{"rope_fraction": 1.0, "attn_scale": 0.125, "extras": ["capped logits"], "beta1": 0.95}
MLP neurons of a small language model. Each row is named by its layer, matrix (gate and up: input weights; down: output weights) and neuron, and shows model dimensions 0-191. Each number is 128 + 24 x the weight over its row's rms, rounded and kept within 0 to 255. Numbers have three digits each. A neuron's up and down rows have the sign that makes its largest values positive.
Before each neuron's rows, "fires in" lists the words (lower case) most often at its 100 highest values on Wikipedia text that the model never trained on; "fires after" lists the tokens most often just before its 100 highest values on Wikipedia text that the model never trained on. A number after a token or word is its count.

fires in: "a" 31, "high" 13, "an" 6, "at" 5, "part" 4
fires after: " as" 38, " As" 5, " In" 5, "." 5, " a" 4
L13.gate99:109141133118178156075110093140146134129123154139124129127120071108139131151105151116093143093127094092150112135137156107127116111102093174114146157123122173111139104152119116113118131097128089130120169124140101162176119130095122109093112110089139120158147074153132098143111100144154104149108111107131135143163152122140210119106141139118116165126084141164114102098091096123092117154136112155104101116154116142127134123110125133135121150170129132125127139162105145106153159139131150117144164071106155118125077145151186145155137106087110160098147118145119123112152151128148107116
L13.up99:136159148120169121154159114145138122144175143105160112148140111120185154115148138117114122144132132137139122095203104129107119095135132138130104189126104090121155130100134096132137100136127155162158128171111084151142144158126132103134124113124121120099135118134086135146098154107160140155108097146124108076163116104150121153109121108134156119055134091165155061106058100137147107109144163128148141154136084139156131128142122136086136128095129099139133168119125127125106092112112130156147133117134142152087162102147140112148179125143140144130119157153116126100133131152133118100
L13.down99:114176106103128142136102100166148140137162173104182097141147119130145101135101147148117134164118135143133111093173164126113131146151122102120152139141129135120174120085142139147113131103152139193119181153075109116155149145127118151133135086107139136126172106128144147140120134135100148162122119120154124155142121145168111141122115110119129140151142122111121102164131100126108151128160129144133156120151173132096146126117105116083163128185162120112155162162100140126118086087129105119163192119129132174139141110131118104156139114182118172155125144129125133125184140150101114086

fires in: "york" 25, "officially" 8, "netherlands" 7, "kingdom" 7, "ireland" 5
fires after: " New" 26, "ether" 9, " offic" 8, " United" 7, "re" 6
L9.gate131:139111129165120118109119097148129065139150117172114105094137120153140131169157143182154144110110132127105158135145068136143154101138133173112150165073130126118119121144128159175103119108098177173149113091133079135141091123092130130124163126092133105128125174113112149154128116144133140112136125138155121156141128170081127113103112105107132112141082115153158133151145134139130142114118112132175158116114182147117123117150131124126133141171131130142127107126149109110146123154114125119160110194086074147130117131128166161135138135117136150105088117177112161098144104156164142132
L9.up131:122108142113108161122182124132134112120146105158106125136126134121112190155145144121135148148082136154096149139137095102141102144108097117144129143125152128137148158146104160154113155116077139118121065110136132125110069120114126132117136149173146114127122152110099119140126115151102149075119109127129154181125126144122102125106092107114098112169112085132133137122125113168118145104158116159170141137084180159120124119142124130146143133146145128156164132091156078160139112137147135121146136157116087170164136092129155146129152150127119150166098119187137144077157107167182109126
L9.down131:106133124136118141155180111120089112141149187096084145155142142123154118144138114139168163114146113156171124134158142097099140132134143122162110133128105148148107148150186125122129124159123137148094152111157136102111113092142161124143105133157140103100145129121129164131163121092108101088158147096126086117163146130100132149115161157138130113112149142118103132173125134103128146139134125106120107167146079098113108115077106110060152141117134102150158143129143128128134105090102134219150162115119144129114187108112108158121127121123115130132095118139170128113094101150136090133

fires in: "a" 29, "after" 11, "as" 9, "aft" 7, "according" 5, "american" 4
fires after: ".\n\n" 31, "." 14, " \"" 9, "–" 7
L14.gate115:168163126136135124109136198111138114095145143132147114143148088103118109126152162120127125117151105095158121168123174131149150138141126190100118125096146101183143181156142156105173094148137176128129146128120116142100132151162154120097114156142117135169119129138089128130116109103106106097157084127133131161066144121165166134121116131117125088127141101132143127150107104136135115151121166112117175122142101100111138140139124120098164149162073087117119103114127165116085137186086125124126141146132114173111078128118156156126143115136126151108100124119162123137148133128114126119
L14.up115:158102113151128110116096139146163108138078113144163137129086120141160115166162150130155136115105120158122184133119141112157102114103139099129120113140148143182171121135140131105121130144123138102135133144137082156166139114159138070104123110151111120121151149086155141158150148149134154167141111121181136126093163118127148115112088079154128134161126163166158142081129146113124133100127163105111129117123128155156118136104084144099128115108099146168118126103116082160097148124196151146138132101116127155115095079105138111147099158166117136091130105103155149135166119122118151136
L14.down115:166097123150113109144089156124149101121128085151139136121090133083143166126132117097118117113085117102134169150145123151157140117101104104140110100180091114115140162154132170085107133156084114159126110129117112160121135105104114126105127106104150120129101103087132145126205125153165131156128140137164148104153131112129106128107131107075090141158146148134128104108133128095125156110193136154129117158152076117127109126183132125101146144123127132140128098106116112126128166114143140178133097112154123133123117111112101082141164134157117137087107159130123111162155096134087119089

fires in: "number" 28, "los" 11, "library" 7, "are" 4
fires after: " l" 17, " L" 13, " a" 8, " c" 7, " at" 5, "re" 5
L10.gate17:062160100121160093113181142107141090098073152131126132127133141149116156143114108118079123133131128140160111108127133133151165089150126136110133144134114155095099126119114149135130112117147185124125108089153115131096150104110129080124134120129130098167124116110152157110108082108112107103142144147092119117112171103153131089113130134093086076109099124187101187093159111156157126140144159133150125161123083155144141123131145121127118128126143113150101122141203172124133073115112154129116108134164151154119091126087109138138109140131156137150120117147141132137122111110119135130
L10.up17:116120141097125090111146134147095078126152156123159175102119129093117126143100099149106142125135162150138169152121103141153148122175141124150134127123139146089131114095145146147137127132133170106133132139160145143099184136101186132096133103091127092131152129107103153135146092139141084133156091132127151139100128134099113099160100159100115122148139147130152183112121136113124118088140177077132085133123070127112092095147142130120128108128159093156184111113148159129113131145124187138149105113118125123119104104101121089162124140164111120109152122128120107080158134106087153113
L10.down17:163109138142064141166104133102083160134123148114134152127085144111095109104141111143106137112079143134143160112099125166123125104134081116126151126104130138110121082130156112111107106136126138098158119123161130147152138136150165131110091107113142115111115113124113107125160147157115104096124069138107196104110149112139137083148119151162140151171192093158163128131118133120159126131145187134112130084142118103134121136162144161153135137130161108122166120121095167110143093126103171131120112127109142158129104140136124144147156114105127075139144082156119114070139117117108150132

fires in: "played" 9, "father" 9, "worked" 9, "competed" 8, "plays" 8, "finished" 8
fires after: " compet" 12, " his" 11, " work" 10, " play" 8, " fin" 8, " her" 5
L19.gate336:120164126183157125169133133141132121167135130179097094133078135144128128159168149111147173109128107158135107134122124157144160126124113144124116146135118152158152111089186161136130145092127102116119179106102140066091121127109135078112132145088097116106117139145109141114120150134123130121150144134149162127169139119117122113116132089159124150109147152101159124155124153076117139141086124177140135135118124110129079178142165139119153120102087085084161166132127159135162110152101131133108124147088124106095151150127096139119140156138129132195117130146147117120146141140130150157
L19.up336:144128114156103109153118117183128130142106145132129125150146110115089103138129128169137118147124088166127160126159096142124051133101135129117111087135132143137125134109138149138177154125147181111129135094155164143077143122124113146117120088134094125115133135104129098117106084114099102101145158116150102161150146160131122154110111150135157153124137163153139155131123105104126155125119153148151111141135185101140158131131136115145089116129149099079118115134124088131112147112163097162142145112137113156124067124159153116102102119148140097066143084089099130185096131159156109111
L19.down336:150107154131145108139103146114116137101116135100137120118156139081124147167128146142104114168170123108066126127101151132139105122107175190071099123180124094152137098136136087117156116110106123195140136120168123114125131106156144128125087120140101122109133103157109150110135128122150094151105104119126118117157086121136167121100102108106115117153106103139102119108094148122151149090163141174116079177146121152084100154142127138160145121123138085095143139154137123114149144107138137112111140182109104136117114185107077126150111121118086120144110164114113147145133107134142124122

fires in: "the" 85
fires after: "\n\n" 20, ".\n\n" 17, " \"" 14, "==\n" 12, " (" 6
L2.gate403:149125124141134098137101104118115155131097123100103109129138098069127147142129141109096121139078100121098159123104130116127154141149123123137111125187101118113096129136149123095124144164127129120163138108100126094155115111146102129166136179163080116161118104092138126130133102127091129116154086109114099118122094140129160110133137141147094141132135143154113137152154122111161083186139149164128107139138088078118141128084109172128124150075167110106165126122141119073102160112146164125155174145128144108151092116123102157108118122123137125086149122158119126163118099074137084099
L2.up403:123174162155134111140100114090132125137108151113131134100141098156110123128154149126108158132129133115088106153133139122166137153121121087116103114171127173147137127148101154114181132117149171142145143132117130130115100153128115130140170113161084124162151111105126114112157141124115151138114126134153089109119140143126154133131145117104132126110146104150138159128156138062118105187154206144146167135142098111165123144131142135154147139131184099108122136104135130124130143119129119177158232122104124083133133117130164094126159135117157129105177119134138105151119087161142136121
L2.down403:150138153150133104096131150138146120113094086126119083127126109122087124151141121163118140159164122120145107105093155121118091151129117144170133129120118150151133108098130164122123093166169124148119143118130124139170154126127100133126097187137097128089123121116106160126144109147149120102152134140107162168115101147151158166114132128096088099115080094121148149115091158136155116184095109106133117116110116142104094149136121098109114189116089092141097102119132122117093085108131144094152119097184096088101101104158131164106099073127153143133127144096131142160112126110135123153

fires in: "the" 83
fires after: "." 88, ")." 6
L12.gate243:140100111125150118131160115117089121141154111121134118090142120096175129100140118158133157092130132141167131137122129107157123085116127118155136091122143171049122105140150137198129132123126084129128109117099094134125085144138133141116101132166147116095149107128117124167121135132089146094101143142116143122139120167162154110126126089167092104077160160164135127144126091153096109123098118102140129102121137163137143117152087145132158128123121131144123076162108140113100134083156119100135144111180112111134104147123144116083132095120139091101113117129129153067160135107112157083
L12.up243:135172160147130142130087136161145170144140114115141117163114119130152118186138122156175147113126133151115106104109155128091137154145132157130122121107147072151150125137162118178091112155104139158130118139064094161129120109109135112155130167153080076140156107064103117128119118118129122135095133118106154109127117168157156101127161102125115101108111113085135118147149091120117136115107148105135141122145121116111110148150127144137109110155144161108131115101131145115150104123123102100129070118123144149137169128182095137160120155130126059168149119110078101145129152125096146129
L12.down243:132147099164137143158118143131115133114158114157142150116128131159106182091113163101110139153097146121086117102135148149113159153117151162145155154151141123155112135107092110131173108123137150163136118151150126085144116114135112161125153103118125146195075119147133118133151123096115107174102121141096099175118115142132121119130132072143105114148089153093169128145094166150129108104136104114131144129099138095101118126138150095121140131138134105133162160131110169116097136064103177125066113176112093150141091129128101112119118109137139105135173110116123165118158140135128124165

fires in: "mf" 16, "df" 12, "made" 9, "sadf" 6, "found" 5, "possession" 4
fires after: " M" 16, " D" 12, "D" 8, "C" 5, " (" 5, " p" 5
L6.gate0:110115123138127154095088138131094110149086114122125130136123116087155153121085118139160139121112156129162139109109143101152154161122133143104149077156102143129127131094096126153169156119121142125100125147079142116108103106119102120077135127098132139144120116114112124114132106081081111081170115148120146187113112156127131145165137138126124126107123102170107149135152141135100160125094157135133130148141106140123143184134098139119160143115153132130111083106135117098093109107109134156097145157166184120183126148109162153152147095150123145119118125100141121185136147091146052116
L6.up0:111130127114092169116109151161094135102075138109155134128120097192118166133096105116121111108157141159149144137112152115135154168195125140114161160123108135115129134113097095144127123075105138107120118142121131147128089120124124155080129127113108174130137115104142124111077137101071119116128129178148151171118146170112141115156134128138173106101115112154092150130095143152098148121098114125170126164143131138145177120135101102118115116119098178093126101089158129111135079116121135179128131123132085090131114137120112124148154114117126150090130108132142130142086162098115129103
L6.down0:155094126124090105099125118128137114128085131097105146156134130126150169158170130129145148149104131189158132107174112099130169109145118137129127133097116126114107134129119135154088169123128115136169147149158097096142121179060129155152159085147148153114139111126135144104144194097100121128127145135116133103112125177125122132110103115132117140119077147086109139172149128146126142148198116158141077156137100105180112153143100125148141132095128124099146152143155156121119104135135109155120121100114139140167186139143114155118103159132121131074121109129137097115130155143113130127

fires in: "men" 15, "women" 13, "baseball" 11, "final" 7, "team" 5, "girls" 4
fires after: " M" 15, "eb" 11, " W" 9, "T" 6, "m" 5, " g" 5
L12.gate484:076095108140111099151088147174095149136136128112155127107116101107108117164109146100145105174121128132158173119110132178159152143096129094095172106148098179178115146153132163139152162138169089101129097126102134096110132120136087133127155169133127137123171139092134135104142142137140112143147109085160165135125132073122068150144134104138145106122153149135168141147135124125102112139099117109119147123127137133108165106152136107141120096144142089143093129160131145144120124165155103131091090118116087132125135141140110141153120118135149118104141113189105165137120144175102134118
L12.up484:098174125170093149182134121091146104109131137128111099103156145116112148155150160112117100115148143126098105130141141136137140123155131170171154175118109094148100149134119132141069151144100139154168116110156080156096111135133115122153141186169142092129106115115094097118148124140163117129121134131178096146142107140146116110150123118119128133078161074116113148108118113107119097125158122156158098117128087100130151116151110115167125171128106141135101126153093085136089139151139150160161119115107072151128129158110170154148138145110119110145096152158123120148110161109146122151
L12.down484:132156099175149123104177139083146135132164151097153088134112132112134117148150125128128108128192130115111121138112129145110142149205122139136136161123095082137120096067112124129090133127110096165104107144107103142145103121123136094148147115186137119122147092116165098161133168117127122127115172135163124115165145161140163123113086148129098128130078126153112098132112109097150131133109138176070167138135158140161127100144118118128167117132120119096107138137122109112122139086137133154145137130104089151126172114134141118188129133130112106154093139140134109128162156151128108156

fires in: "47" 12, "summer" 12, "44" 9, "51" 8, "46" 6, "45" 5
fires after: " " 45, " S" 8, "." 5, ":" 5
L2.gate481:124160120176094155166158115116137195111110126120111095099120133135131105100127138108137129077169139106075144133161106157143127152138132123108125146138120110140145109098102121110168129085118149131143104124111190094123140163129141140144121150158107111124178122149144146151126115103078135134121104087128132168108149145154145111125097080139114130122142139172114118136160094099180122099158127137116125130157092088101100133105108111123160191107152095094107156121123125133129165115159094145138140153128141136095127153123159126136163126179129111104131182175136125118120119125169122132
L2.up481:145143144145077147114140112148105117115128129126125111124132145148106160125121115096149067125139130097123118147097124164163102136109091149097147110132102101155154116136110166101144121104119150154157146117126161100147140159149135103161101138128128143111126151114111167164129138095139148103079104148103138111146132162105127091140148137160115095133155121118143094118177134128122108149157103114126168132158100160071133110067085117094145109129110124106138104140109143101125163092117126098134114162136154135116083123082129142179136113121185128104140093154141107126132137067159193110
L2.down481:139153120132140097117144113101125154132140101166106119168177091115106135166104132133172148118124087162173115123112110104147144114093100129147121126121147132168116157150133123156104131090150133132135123126167141115139086125091150100095166103162106142126136097140114122115125131137155142136107079164129107147097150138118092146150141104113110125144143151118142169172169097111139137101129127097114102117100159116133093119124140136155091098122112098079143104076126111163150084101118108144109120058150169112149119129136161126118117132097142139114102153145113138156116067108187155150

fires in: "a" 20, "one" 15, "aporhina" 11, "of" 10, "overall" 6, "according" 4
fires after: "." 20, "-" 18, " O" 10, " (" 8
L12.gate114:152113107143126126127109080164120108145137119136129153149107100098159122112127140143160132129133085139135114135157102135113107134135104118100107095074107124117148120106125096139151069095067162129136141125120102129164130131116112149124149127095127155114136144141165123117124103175152116112161130163120116131133093072158099157149144097146159096179098149089139073114094042113116128163134143148098113150159098141120114142153120127109155109140108150108147162127153097156128113130131138167128141158165123156124167123137151111150123131111154097117163130119152171173115123146129110079
L12.up114:119118150122155106136118121082119121150150121118084099128120138157144104127084123106110145093171119158135131168131122104125109155134110141152171090130139120153162136100093110137119142117134095143144150105118138072114148113149143141114123124146142146138086131094100107114105151135107133111113127068090122140103145099124171151144164143135101082120139115128127118063137150153125094123137142114131112150150100131076125186087125137082120154118158102129166084112069097126125161143127117103102110154165144134181146146111168163171149109146098125125096156162113119126153109134161107134
L12.down114:131106170107187099154089168120143114161106105157116084138130127134142120173107136128139152146107141070181117150116127109153130140143144165114121148169110115153135120141127118147092112113117123139131089132138087102107130143094148070092109127124134164127138118119115109159116154098113176126113102080119114129138161115111121144077128114105097129143104119134166130110121124142120150134176144146113130081123145130133140095123153141121139110152111145112085078103139070113113155142145125123156119137140155150137115167108140115124102145139105095119192152132067104113153106130097163085